config.yaml
vocab_size: 16384
norm: "layernorm"
norm_place: "pre"
qk_norm: false
learning_rate: 0.00118
beta1: 0.9
weight_decay: 0.17
lr_head: 0.0102
decay_shape: "linear"
batch_tokens: 131072
max_steps: 5356
MLP neurons of a small language model. Each row is named by its layer, matrix (down: output weights) and neuron, and shows model dimensions 0-255. Each number is 500 + 25 x the weight over its row's rms, rounded and kept within 0 to 999. Numbers have three digits each. A neuron's up and down rows have the sign that makes its largest values positive.
Before each neuron's rows, "fires before" lists the tokens most often just after its 100 highest values on Wikipedia text that the model never trained on.

fires before: " ", ",", "22", "19"
L7.down906:518491507514468533476531482487479490520497525510507527480524472529481510506565492515442497508502517485497478500488506485509495560512575475552540450491528510457491466509454475495502517488462489510518481512524494444486529503482524576478486466481504534451491480497543535490469448512476528505514484536515485485495531477498492473492490508547525495479556516509507491512526482511518523460496503480488500507519496527516504494469502534517501435533470498521501539499503517526500490500512494542526531517517470485530510519491479462466535466514503526483519472482466508496461512497463460513485505518510472480468467516506480452483487530520521515496502474567521494533494501465541518495485501461483483463490537531465512505500519488445511522525502509488502487491506535476547482490481481

fires before: "20", "19", " "
L7.down282:475521525538559510513464488483498526480508527530427485528501522495499489489471483523501492497486552528469461465492542490495505499528448486508508530524533489511493451513478502493472522525451527525509438482512560479531445509521515508502506451470527531524513462523506518492503498499509486458490483512482511489535487496483475460494484497522460534516524503506482490529510549490526507499478534460509526532488525538488465489469508499489529491507470462493469529462510520463557482483513490534552484496480494496526494486511507455463537496467471550473512475466495542480488515491535452511482511500507476527496493499528444510498515492516532514496497564544509472474489510498503495501499488503506485527481504495472499461487531481481480506506551520461529522513530474519508534499513479

fires before: " |", ".", ",", ");", " |\n"
L7.down1178:454469503482518469499463482517521443504488477500498524477516523482465480490489499558464500472496513456519500506499535491514478507516556496535511474505484534485491475507529523494510510478518471512459524499464529528542499478520546508507460501479524511554519536485503509581467522487483501517522486484485522519468456513492535492510461504461492538521470529484489545491525503489493505512501528486527477523512520499527457518509456510510485481501509480505475522483472548446466507516521506524544493545468519443490513511490533448445507486514493465500499510532494549507519478490525530513493453523466496518490496463478487502464518504503496492468454507487472520487529460475527521525479482483486427498509524515527489476497471486520522512492481506541482488456477532510530473501510513

fires before: " ", ":", "\n", " ("
L3.down856:506544487474521510457489490513543515500466462463458550502542492495494498466522452525591458502485526535504456474500512521535506510470471511484494490515489517500512521508504461540492506542480461479516497486480460501493480521496494525529530471502444540520487501492486507469483553511530485496485483464512486517484472466511494505527498491505474478528521490545505491491489500512507450485543482515531468497474504502492492544499513502500563502457497477444498463484479578486498481500483424484485497534501484518513498507474478496485507511493501530493481477498498500488492499484492488521498530492544490495512499494525498484497525488537507506559510500525542528460505530514527503503487479486467503528530493529446468505527524510517478538480525501461529504483486457513519433527493512

fires before: " |", " ", "19"
L6.down544:522479529488501550470525524516495490493540505527511479500488496507553486522527495530491509504492521524485447465496500493509570500490502568487525498505501503499482516453527496468512460504482501533449492486498506500488516509481501489521517479484444530551529501490475503534489545509504476494459460482492490501511465546462522499482495496497541464463443538489545489500509471504508512512514508508499548523524509500539507484486539467458489490518482483532487477468495497471492486487485544497454508534498524506492523491448498445522522480521549474491510530488491460484483502490467511527477486490454569467489473479479490470513453541516468526491512468529537513512477484493482507555493463504474479510536506490526477535489485490490502502491550498496485525502507557510490469474541489

fires before: " |", ":", " by"
L8.down1012:525500463478467503527508525526528520517464485519487519553488517518476510501469496492488485482476524502475538514499540529476486494541528555536484503518465494523480514531509482493483504569496504502505463548513455498485501512540486433524527505477507534530525507524524542548480457500519474504509485494511528506481466480473513466465451468488434471478465505491499518486496501495484539532472483502509529488534464457508506479535476492540563470467463474482517517551484498493561479507474502520475498515487468492512516479487483509517506512519509484517515479492508516501440515539497491472480538477493508513510493507523496495516500504498512533551447459501463501500482517497532471471530492505487476504508489455490484490531460532472499502437517509495485496488542498528476482465519500

fires before: " "
L8.down1423:511533511535457561488496505489517556505515507519513533463521511480530472530459500497517493471484484446502500496528507516509468509484503491462492498523486480483471506500473469512530520500499496548448514476482519539553525467487486491521478447508495484526506528498504508533506517502538495510492459443484472519513554524487458476527505539507483531480514490498503429490487488527506533518496512516461498502497478514493517517485499530485458532503512496430460497510493522499471537469475464492472478518467530503474535515493470509533529503467533522523523495479481489493497503503497537489462489474504490491491486540542493457516570488488531517501470499549530506524497447452538561488488484512534511458514485486507535500511492465473515526536505541504493513497519468489509480493478522

fires before: " -", ".", " Q", " Aj", " Al"
L7.down569:504512485479498504483509505508512503528509486486500529514542461459497485439484502540505504487495506493502497536503491513524497495493545492494501507515502490499499499543521474489465485475487524488482522499487442511521514500527449520526473449534499490480506533494503526512509540486513530529479464513499518522463490513498531507502461504426497471467533536493532486508534502499490486487484534504506437480529518501482504528571510498434477509449507487509459491481535499508516513467515532470433501494493479492509508457491542464554510444512476468480504540516479543489539510496500473518507523496488482481481498508519513517511483552505485448519510474488470532514513499492540516532474504469497508516528507498539453493498486451462508552456480503527446501485503536458485502452485514

fires before: " |", "1", " ", "2", "20"
L7.down373:506475507477462492558502472530464512521506485473492491489479527528511473473504554457498497509495504444502468535496516490519468495532496504451495511521473497482510488521490516514516519499537498477471498493464482502533459477525535484521476539522556516498487446510498541512500509461517515463513510505526472501537472533505529489530472557480538460517533521492448549508474516485502484535462499480541453496438483506481459514486510489525505530500501503482516501523529464542483450520488503527500478472513479524529493489482488496441485503495480481509491533534459514483511541499506499486510461499532520510447546519461506500488494507464493506486476513503545500490471501489521525461503522486523495487491505495475467494483469526515496474462484500502513511476515456493523569483476563

fires before: "-", "|", " by"
L8.down472:523512506513487503518518504503508496493470533490471530507501516495442462509447513500519473495523475494488478516522510451508509459506538484491496535471530486502504511510551481475468465522488539556486491497492526483514530472505533502499457470484467479493490499495516451493467523506517502506505519516548486495497543510527464496529466486439517524548503504484479527474513495477473500510468463444510517480509501500501509539486483486493530509462487493531535492446502496519480541527472521542506490475495470491495500495502494450430526469485527480540514499518506549497497487467509481513514558504468565490528543515488495562547483490532525525497553521491482521467501481495491479529479511521514527525488485533505480485511485526542549522504506499539470525499506458532462481496474480

fires before: " "
L8.down969:463528519584509498491467522508535516460527513508518512491488510545481523513470466477477506487472506502498462514468541496445457495452511518488494525523534480473488450485500480508515474498462465501521463509545507508474535499508500511494490520514490531494507499476551530519499489500504534509538483491520541510496477535502466523492483485509510461453483552453458514486478531508527492526502512521519508482494500488508482508493488507490466491507517477504511529494497460487507475495472504518537505509480537495512515538512495433479542542512520514503456500495527426504488517500442494499481470489490546520448550494514478471518528510506459553514495525499483483510526517502497524540515479527500486484494434470488503504459512503522557494508516487480509498504454440512513508503466515

fires before: " "
L7.down1437:507490542503479543486474546515554490459453470474478504517495493467526537493520513540524487537454496513512513494494475567537495457475520488477443488521510519506456500504508489499493530503490453509487478544500501490548515504501521467501481460490522512510532540483548505528512549531499511498501529508505479489500556540499520480456459499459518468483532454508445493508491465478494493512528524514484481482473506491497537467497489450482522494511517530461528478516521538482465518495506511522498503543549505489487514472458490480517500492547544538543481466504502519488499550470480525498488526483456484493482496490513497519532502522534509534499494521489527541487529517497498473511504440465475471485507524490535503478469476478479518505504498475484479471476521490518484461498488478

fires before: " |", " |\n", "|---|---|---|---|\n", "|", "20"
L7.down838:495515474487472490501487466489466479473518502499464483551514518501475491525464499523483516543519536491451503485502458527479475501501520495502540519498536525474475477506515469494496519450482494499451511513523559513486461548533505483445501514519508509531513535494438507506453527471515447520489506514528524473495473460540494495511508509536496490517464520486444511504517496482522484529475509498510500502504528448531460510553519497479505505481488485476492483479499487522494473495457497530515516517551527509476528523521445511484493507476489504472496532493480524525535521482483557489515499505501493509527460521515529576494463502500516489485446493511528506517496509493512490433503488480535488494519458524545473539483540463509496538518476524500507524510453531497545498516500533

fires before: " ", " —;", ";"
L8.down32:497461492529492528490529488497494474502533482487478508469493524511491454469495460508555495506530541484478475524513452443467479503479461506546517486519506520491513503476503466494509504494553533499553505511523506527482534511495504512521546467517459486513483493500488486511440508483460525426502527519498531493498527495550490472561503545532467509492467529513484516468515481532479481535502485482459472502483492494483503536543518477503492498478482487486541490520514495512494517502555505466522479507494512497488524488535492484513492458507518503524556505503494610523533508532460469511505502483507489504490495514507506497490518516468480478497452499509463484477516487475442522503538526508519520508486484514493496517524506535485475456536478497524480495529507512438497481506527478

fires before: "The", "-", "===", "In", "T"
L7.down1508:529491542494515471502481513528483494501524537481505500498525486476494478479544514493526458504500474522495549487512496464523469509456524499468536473508534507487489522529495489507439486511497478462478518489521518495479514484499494528459468542513477489553507513473519519475511476502532516528515501516516534491507490499529498451501504531458510537491464491513485498456472447514486499464499517500493530495465463532513509455477509504515498489456484501531500486481521508565491526517497495450553519478457500516471476495494455441521508490521488484548498490529475625540495488522481499512489481509512507526477505518495463524527504503506515510495506530511476516488500483502533490474496503520470538507509510468480511513449504526472520516554541477491470495486500529522511526489532558

fires before: ".", "\"", "'", " |"
L8.down1018:508508513538521480492520492523505479503476490531539503497493508495462467419502539479515484514511498515502542507490478487513487512498493519499493518477498527503566460507470502475471487527477470500501536467552526501479465454510518498482496488491477513538487485462513502482470500503506474523495484482486517484492493486464567486498514518396483481478504521510510527504477483498496505516523483455484503520499511515507480518504506540522518509525487473509505525474522480490513520490503495547516481481476486485518498502499519497490499503491480421498502496546508560512512537514491529555511475480519555488525458439519471471516492512511471544459440495477482524466477513519463465507462500482528497495520512500539490447534510489496547509486476480549459479519502515500482502521488557

fires before: "|", "-", ".", ",", "\n", ".\n\n"
L8.down358:536486503499454527495500521506430482511479475502503518451479497513502454483455522483504503512498517504527526455498487477519493473500503496441472515456478531482496445489480521472490505508500454486466498462534506538475521506502474503523488505508480505511505518474497517493494468509499500512534515459505525491488496524556504498470483502551506473500476507510466529515496498530505513518510491500475483506517492510515513495543448524463559543468472508552533512529507521542480460519517477519519487495468524496530500511520478493498516511501477473540508509493516596481481519479504503498533515479494477472478465497492479536523495511509482487557527474538481506560503479463529536527504473508523504523521492492481432516519538495482526469472482508527507461480520486479577502520470490

fires before: " |", ".", "incumbent", "9", "1", "7"
L8.down670:492487489494496450501494535498521501469514482523499484543492524512519487516497463479501535518513492552490576497470519490493509515500504491524492472538515484461464486500526523519527517471479526535532457521522533497512518544526513512504472499500507529497442493548463499512467557506492515479502469491474498476466498491494534541478469510443481483471504516512519466496507523464494536518467496462482533508574476500506520461491454514497459502470506502524523539510530509551491488481492514484457495565511500484459494473507492477482519459475535469503525513457508494482483520487516523504511503535493547472500499508492457473452522477505484532500463477456479475457508469504467549500504536474492476508503464512523536497498472463523510515525553520478521512519510507473480501511502484

fires before: " -", " Aj", " Q", "ax", " Al"
L6.down1104:475495481495487502463495527520482487491484461509501558503577511475491537500446503539477495477488497528481477503506502497489448539508509499520492488482512498498492483528506465559475496477493467503498486499478478495487488512491497526575470463502495468510485518494468520522494557482507534503508491517543509488481436477525532508525489519435515532473538506487512496507506452473493505465488520482497505512524487497545497528535515508464506538465517447535535489480539544506504490504556480467448492484478507514493507530483533503482525512470523460481494534489497509487494506414500493520467518503518483553489497475505460480444471516537492493548537501520503545531496464501516510482472507506513507498512502456514444536530488507473483506491488470494486502517525502498488516495515491

fires before: "|", "|---|---|---|---|\n", " ", "|---|---|---|---|---|\n", "1"
L7.down1197:532491464519488470482488471473495506458548511479506481530522516504464505529491527506496552489472507527478527512474509489495551487486515480515484534498504500475459505487514489481506502484478536493490476518513484517486494481505473508472529476530505483469459481481451426516477462537515519483533542562521492490549476472483508506528544518474510535504496485508437493502522508496507479486531487497474456494562491479475502505484507521514527503477521508534470449469494529485532493485454498525493454476530467485490531505499513536514507495490548501538491526497532456494489540524520503488479512476436553528490538499504517498474488492502449516528518534497482462508487500516527497447512510516515510524485462506472557470502472501499523496557460499519485496516518485531521526542490506

fires before: " |", ":", "),", ",", "–"
L6.down668:496484492492481512498525516535540538491496513509467533474531512519491465518461515516489511524514521525509488493528502502502499502491479472489557474553558479520511507480515490519502461507476544533519512516535479528491525470463486461492520539502556469494486466493548452538526507545490506473466480518508527522497501449501481456462510495507492507497517530465495497518473477497511504488467505485499490522457500537474470485509504497520520452420505486515483572473513523499487493509497539527513496445499445521479470503480486511509477473520500537509518504494532482485445496509513514500515520518486499493498508472484479470548509469508499480521451462520506484530461499504526533552502498474489535503511555441515499499521522457491519493456508467517495481475503497467469491549500494

fires before: " in", " by", ".", " to", ",", " and"
L8.down298:512484521431516495426547450488511486482500504504456477449497511481502525504499489529501535519470505481486480485530492551497533463495470553511454497554517478502514504463503505488486515515509510461479516437523511505515498526507520497506491524502517478499509476541464457469503494530533523510483530503487451491519464466497482546466481495465478475486464543490513516494492511497513503501458504524507563546475532479538507534486468466513481499553519496525517502498544495486499516485455503501500499492503477531520496479484523502485500526492457491486479510478528520508469526477526511454513536542518460504526459520488470525522522514526473469499497494504510505547474532492488523532527483480546515509490513510477484489516503500455546480484508544528547479501467518507459484470480488

fires before: "7", "9", "8", "10", "id"
L8.down1364:450506478499495457528480516471534521463520540474521490542519483555527511501526499507514528477513473483466514520511447517498504507481500494496474485549467494507478482481527512506527500523475556452505503520489497451513459506482477494474490555496505516467516468501529468487492455483506535507515507509500512482471507472496468502511527495501455518494551496511541524499515481487491529542492539478539480518541509489494544459515506447506464504537534518515485520479469502512459547484477510525490473497480481499451467515496506459518530472495522465515500492504563460553489496481484483472475494491483552500508507507495490505555486491484487494481485520485499500472494548520446479502553496517503510498468536530502491457503525482514532529476492534511455526561525515471500486476480506

fires before: "0", "2", "1", "-"
L8.down723:471538502547482522554498490555530519493487493528485553505485478515504490501474447530489484462536475522501467466505524527485493488504496485492519509502492491466547494503457475506484508488527488485462440518510486522494521500464459514450499484491504527513506528468491471527513498502558503489523508457547486516534502507495488467457537508413488490528522478522463497522465532522504536501519489467507512516496494474485487505514494533509454509470506440525526517478546531488463490501520470515455493480509489489515488507490503466508538491490517489503547501487554537487508520553533456513479465462507492474518473506475500545479513498485503493463500516514488507499534458490528528506518489477544498507483490513495464503540479486558519498510496495485555496483499539521515476514467480

fires before: ",", ".", " |"
L7.down629:463493473510472528455501516533535541507567458461496501498523535485482497470508503521561500489484520489490503516509534549498477481511504507537527513475501502508495537458512495466507540503515511482484552504531479501457501503525485510508494513540525489471455478495487476535517493509519502477511529528483514504507492527495475522478441485562518470493548539482461501478489489498517494480466494491512500503466459484499507519524519510498469485476524472480533475487541533537495432473505500525513527494513517493494531526469470497494473500462454541495514482561493521531527486490472495508513519490452505496495494523490522544511543506522473468519553513507509514519473471506488525498471516515543455478468552473478503497460503465507480534472502512459512496494519492489467488523437475

fires before: " ", " of", ",", "20"
L6.down633:487537513507514510519456522529487475505494501500483514473513504506474485549471519498471494476457458498538473559491492491461493476506530470450466494480510465482486506491458485503506520483531511475422518481494537466465548499509485535484533511495514477472493519516534473499494470501523519535531488470530495508506496530495472487480550511464523498533499514453507494496482486497516477495499513499553527496515496506470484473528506488492428459498464481476525510486482506489528495518549550506514482499449490543551527517517501479478523467547531512512529510477532466498502492527530485500492536458519489499486495484480492498517535522534465507500534493521461467504539460510488512484511479517521481505448431506488470482529514529482525469466478504494493504519513528454539531472509502

fires before: ",", ".", " and", " in", ".\n\n"
L8.down1479:499472487480448515478519482488464522494550507488509503486499518486529506473441482516505506462478464503485492520488526526518478490490477553505501488495550481490479487478450483475530466511522496501472506479511537484504471497549473515501476461569502485493517484445496481524497492556523480521452543494510483458474477460473468513490472487606499498542499522449502495516508494490483516440527503529505496500525514470522498502498489521531502485495512471522520481499532506482535539510508474485458537506439476484498530512489522504501518489468519518504518510458498494545497528485513493491506467548490515546521477509524461502480542531514533482516495459474510503464462495506504501522504494509502467499506539468518490533471544514490504507475519536506523528463509498463510482515471476

fires before: " |", ",", " "
L8.down1530:499487508505472515500499526538502514497467557492515498501496515521460500447492468507484501499504521548489543485453528471528526485473545496493495474538485525508461513517486514503480513492442521482509501523519514517509518486488506525495515480503520461513511484506542541517511485498471518536514510463495501469479509470531493487443548484462513497517513499519477508546493515500474466474448494494465513498519503516524485521496481504523497468522519534457479499475436511460473516508450525550507484490464485509550517557497490472469430475479521470501516498502528515493507526541489480423508518494472466501501496465484464498497520488488480476495467519484523493471516570510496475514531493510476503480497496532501477461511482502461524550495472461469478479479476479498529529557477485

fires before: " ", " |", "1"
L7.down1482:497513477525517476501454559507542518531511484518489521512489510522496494494542506479475506481461498506464510522534540501495522525482515480504490498538516502508515522494522480484564538506489531473457543497456517511495481515493452490525446484488484511443497478515503447496491533545489512495478509529463484505529503478529479463486526484560519473473483479525495507510528480514487513507485517526514488522533484447514509499507427512481469510531487537523537515474549501502529495462516519519448500508457455549446527476502496522517458467494486528513464486497528487486515531485464503522506532496492496496516489540556490488531452517482516500493469494516529453483467476500505540511492520504480498461495432509516485521495519481492472506511467526506531484498483546490516473513492513

fires before: " "
L7.down1230:485526482515506531502498441530502484495518483467457542466525528484453487464513496463470499490476521506495525471505500487513461531470513527535473503512515504525506509511469478491540498524520482476439507511511503494469483490518495498532520453516558531471510537477534490476482519516477461499512489542508500513473513476505455504551487478550485518517487521475497510518515470476510533506503545492455481531484514487477514503512521474522517528489469458504471478523488484505523576511504499458507505482475485503536525506514464487487495518509502504477524500551483550499412476519505503496518464486523491572493454516502494474480501512492511465551489489519538506471520459499481484531518510450492512499510546521493464541543490503461511526467527497499492479519508518507501451489486496

fires before: " |", " |\n", "0", "%"
L7.down1019:541496490479497468567454481502523513514510496468476529523487525493497506501518509536477502471482499516562519483458531518478462485497515516524484521527443521502526482525478526493505510497502504451507510512486551533465435499542499473499484476505521500484524522513524513506506478460537483464467500492527518484474514495496452501535509494518502479496525553499516515495476510457469484495495492450538483493495512514560456516534518550511461477486503511505510493526489479508496484443485437530493494506470507507482494516538451537479486507508481480534536487511495503526528495491459525519513531525499521503507523502501489467507438491483506515479496519499516511453505467492552529487507502551477489549562536509482478526505487471520491499501480505532519533460502466471521528487465471

fires before: " ", " |", " %", " the"
L6.down613:535527460513483449529465517470502490491486516492532473500489528475535517496503567459489511525489492485475511481478471496529518481505509523500521520512506542510512498485528529486496500507464545563493498477511556516516472521584503544517453493520442517486477489497543487480527526455515483478479496510500470512552527468510480493480539472501518484542513506534474477528495484500445540520521484493482504485528494502517482478504544465506476499438477482498464507441527525517487502503498452490508512481490535482486473452498476533507510488526494475492489550434511486517517486512521473530533475519509531491489521463518482515495552493502521504494460482494497522494540484467482465475476493496506453483491460480515524477510501517484478543490489509515494485482510469496480484497526533

fires before: "==", "-", "The", "|"
L7.down1450:463465498477502559476501507500520446491514509480501538497423472514512515495478515477525484484508480497498511539501532513493505495482531533501473504517505473509498531505458541507500461541515508492475505532524465525482521467466534518559491539498462518496486490495513498482524488514512529495521505474503527538526496492505528524483464457472481521505523514502466492491497512507477524517529471503445484502475497494562503463494496491460536474506531477508509517514477470461495468472439524507505494473517495489512506520519523488503522471522495503498483470552541481484474475498506475519533516485497585495512487539478520490537524478515535496456566512521504498480491519501502485483432494507517501504521489490458482479497502536478519515491465518502471504413467515524527472516518547

fires before: " |", "\"", ")", " ==\n", " |\n", "|"
L8.down1200:492487516520515510461463476501482480492509500519490481486467525525508437468480435519504494528508479510521459532511487512484525503511441492477533505525497482496461545509507508489435494500509479554562490458468510497530487503529565498498473494538526512498486465519523514477493537498503492473505481465525538481497507501486454484530527517489467492514483495539547450542495545503532487488485542537453524487504500511492521475482494500465500477430463501470483480514496471495474494514486507544529490485502502502444463513499515504453545449512532488480504497502495479494501441528493497479560503516515514509484502496527495555507482455507502478488526531520503537517512494519532496530506473519518495525470493469487507477465527501510504509478534510507459484480518494523508462510531522

fires before: " ", " the"
L7.down1260:525506459473489462492528505499512498470497531492534480505472494460497530481465529499527445484516470476502506506542499499555484513462506553475503533525489568523479502527516521513550543508483499504510471509466486501571501544515504492518510462483488481504492495517563533510514508464528508452475492501485509531516462509503523430508509451424468522521505506461492478514509520511478536495474497496529519468535487492467449506501492515513517517488533496453520543470508520479499508519502481504480482524524465489497495534473475521476501475498504504507486525522482471490509512475500482464542488517477548451526527506477499498507504502467494527538467485550505495530510482530503476479528467508533499499513527499505463501496474462462491536476514515534467528507502459493531495465501495

fires before: " |", ".", "%", ",", "0"
L8.down979:509526483514497478483542476533517509515495478487486511514568518479510487462454450522448522512475504490484510458470481511485552521506510520522561536479530496536528489508497526472491491469486466523511490453522496473461489524545525506495500498512509446543497493492492533511484433495500507457416494492505484511506491502467524545463478471515522514529490517514486478501442461528529480513466484514552460520544512506466484467512467497478496518491532525504475484487475478494544464483513478507538501465498472525504519509570464506527523523470486491494501476499489501511488531482538492534494495496484517538478509484486516496517512445482504486479463433537535511487528498500526528516501498511484493495516487467528504492523501468517504502506508466499504470490501515521489500506477549

fires before: " ", "|", " ."
L8.down770:491481483505517540480485526502502499502499492475460521484500498431491475527473460517530513464484483502546471469490536483509540557460500462516482509504488535549483491539496508466484516475474537518515459494514463527504515473507534525513486489458489480480531535506479467516510496490492504512478493563491474515494522464523491485535504480516463520506541529482454517465488505485517496486486511519503470532516512494446552525515497505544510486514523499483494473515472520488458531505538483503498442484520501540499486551495480516501529462506498501488493522508467481504480502487470543546447497526498436499542540494540473464478518487463489501533508505520486463491520481476526494510513505479478546491490541482524487536511515482527489485506526475524503481487509523427457510542496494

fires before: " "
L8.down695:476516516494523514492512468460499502518493516476477522489487473488499464494508526532499488495531491543509483504477479540490543541504534479513470488555472559479503488513542492514510514541496502479495481482507498486486465479486522522476483526490499559540542539482537532502510512471523552463510473463470502497523501485502511479512469487403514459458515500507479503485521520499493509523569496514496458526465529511498515517514497483491501479531470548490485522523490509508452519536535489508512502504503517487479542490498502497484474475529514499525501510517525526480507480498551502517465498491550526494506506442499495494550508519484517489456431541491537515511507512518479487503481487495566520471474512507476495455480497494489477468451465507532476490460493488453531512530482502

fires before: "19", "20", "87", "18"
L6.down1257:494522481480506461537498518499482465502487494530492500528486526491507458465437486475483513491482508544463529509534513497492493504470476523497506526515486521532516459530491490552522494481497522527471493532485524484540476445510509473496517479489463486506483469491538537530491484514519504474467495476481467510564546476537503523483477524440509479501495477480515489514500531499485453491469500531482536544494530457485491514498466518527494512557506522506546509501483473508560513491484459504507481469510473540503491499468493468495530474455505499479506480482535483489505490487508467512505498491500541463506491563510477488523524476499483498513478545516561501485526495485520533496541495441545534481490508540513458497500471508501505510513486534490514522479554480505525548463452505

fires before: " |", "1", "2", "a", " the", "0"
L7.down1373:486501513491501461539505477533503484505514505471472542484482554533500494498502496535467521476496505456491520518495516498510485517535504543512481514577479501495501481526495483445484467498498479470487534526488496462504476511537511516474499516500505518498526499535510519556484487424496499475505496475477478487498483501498485494491505486567522480564498468511482522449501507456471505453491487526449452519479518456511525471489495518504504514511552484515501467504468529487515453505486490524494509514527469517500509515517501527463495555485508505490472555528521489507521484518497520488534492517497500498508526497515521544465534489475489514463527464480518492513495449516473519489531449509532462490505477499448539502520458542544524487538460512497473553470522515536506496491486509

fires before: "–", ".", "|", " |", " kg", " |\n"
L8.down674:450540528498518540502494517500515477519487476488487504508518493537458502492476521492500532482485484526504498551524512475521463538517448533487491529508496456478497523460496488496524498496504481524491520456504501492498509480511496506498512494501519494495488496511518503501526471501521516473571465498496543498534490501535477497455508524357524523488530516514495497524482517468521495476510468493519482509486523539513492516499487520490494551451531528503516494470514497483472541499485476479513472479531492484528494488547530498516490481502490485491501537515494524511505516467485452556532508486520533513535470519517491437450493502505481521500463558503531502543485493477513557498505486466513502468475512502457492533514496481492505532519528512481462504540486516469520459528475505

fires before: "9", "3", "7", "5", "6", "8"
L8.down96:509491492493511480481521512454557501453464428505498440471515513486544486526520475490483517536545525507495536477502548519492500505511529485522496517485467496510494501506540457534477494464492476543483464483502516548500524517503486527476463472510507504473500461509510506525495530500483518481479497520499467479504530528528511493486476489495492540472521514487530570518505493466540482538469500491515484506507509551493488447506470503513483510459528532504468471491508517517512478506467481451516492527501491501532481503488482524483522502493493478521468497494493534514525516476493494504519490487530457496445540471501475471469527478479491513570435515516478512488475493483556532554455515521517533503511510476493499488520507486499507496514500499503520508503470481427535523566507504

fires before: ".", ",", " and", " to", ".\n\n"
L6.down991:488474468459457542457498503500437484546522516507532499500497533462487516507534506532493506545525513449504510554494519496516483490458499490467484459481518472503529526535498474471500527467471506490503515493538514509507515468493503477465455478526471483460529516496485509529478483547467485528541488466530552457477516460522504480515504492539512517480493517482514514513500514531510505479490502550511482531501491497503502509482478503527502531482468543527524527482496502517537483514509486524520463468450547475504483552486522461474499495527471442497521477510492536571483509567495498524481530513533556497472482485489542486509500498491504499517493497506483513521450504519520496463532501468492486520511464483497515526463496511487503516487534478502498483528490479440479480480468508

fires before: " |", ".", ";", " +", " ", ","
L7.down763:452505516502531472492497528527530496500520472485497539479521514473472494500485534553554510505487503479480490464502498493489513530542519474504477454507487519436501466532496493520476491454488553493491523468514515504511483524482505519532483440504523488518478519517489481531533504484518468520510486507493498471490449475499516497498464497459492536488513529503465496505516493468499488494467450444467537511525502475484501479499552488480484465467482512553511492515492484489488454501502520474484487485442439491511514450525532494463513498507488496504516532534481487485513515507487524522584519524486497467511539486477494496473501531515540499514521513496528468518468484468519549514492503497521497496542532511497498491529476511442546568524473529497524463500493507468498459514513522

fires before: ".", ",", ".\n\n", " and", ";", " (#"
L6.down1288:485498513508477515459483518516523474547521490481498487497520513498526473464487499482523456566503492453490474502492539499518511528494496503504531504497481449517552477520508473502557521465500506545436489503553465536511498491486458509515515492489522454508508506525508502517516521480496489490486488459531471486491537499488523473515535538492542460484519492497472482493457475549475525517479487497509491521524496503526508544515467483520465460513478574468548486475509522483491482453456468519508494495507490494501525473477515483528502547486484515518513471478494515502528500506472476489448512488547509510529497514467497464518496501530523461520546477552523513535476516508475488495467479501507494531518430486487499537475512492528505520509533493491481511488508451441482486481476532

fires before: " to", ",", " and"
L7.down826:556524506482549477521487477529481513494552509477525482546539490506502468448496467526458489522490457503503519469515473555477507475463476502508468513477525526545512462536452492507563474514481495508509475495528490503499523505505492484511503463483522516504498507458510517492457485524507519527447455508515527515499478517490531497524509522530487532510513513520547547485457475522552504485512476508503527513510520507500476474509486533477456503520522486505500456492462506478491494529485471502446501479473526540509527565505502472553507517496483528485488531491457557536500487475504489493476495485494541491515511487476486506536522498483508478530475466478522543536504539465517487543486520481484476508522487517476473490508487550492476519490531463541498487468495472472494533512491474

fires before: " |", " |\n", ".", ",", "\""
L8.down1349:478520500512517471498536493500498496493523502462494476471538514501466491452512475516533488466520507523531497534486481494490493465521479503510481490511523477497520493512481520495480482507527480476513498524521537514496477487469512508508477476471494524546497493490545464508464463500540520490514534483517506524468499475558511508481485540489496525506501509470504474514473506473526506477484476489489478497487481490482503490514471458539539504514485538495529477491471450545494502459500478523481501504474458478555496507535505510461469527493559473477479500490509597520486555498470485511494496479474539510523505477536505539515520507549539536527429523487462446496456497468490493496520497466483515517496499494500496475469523480510492533470491436533519554495484514462486480563484511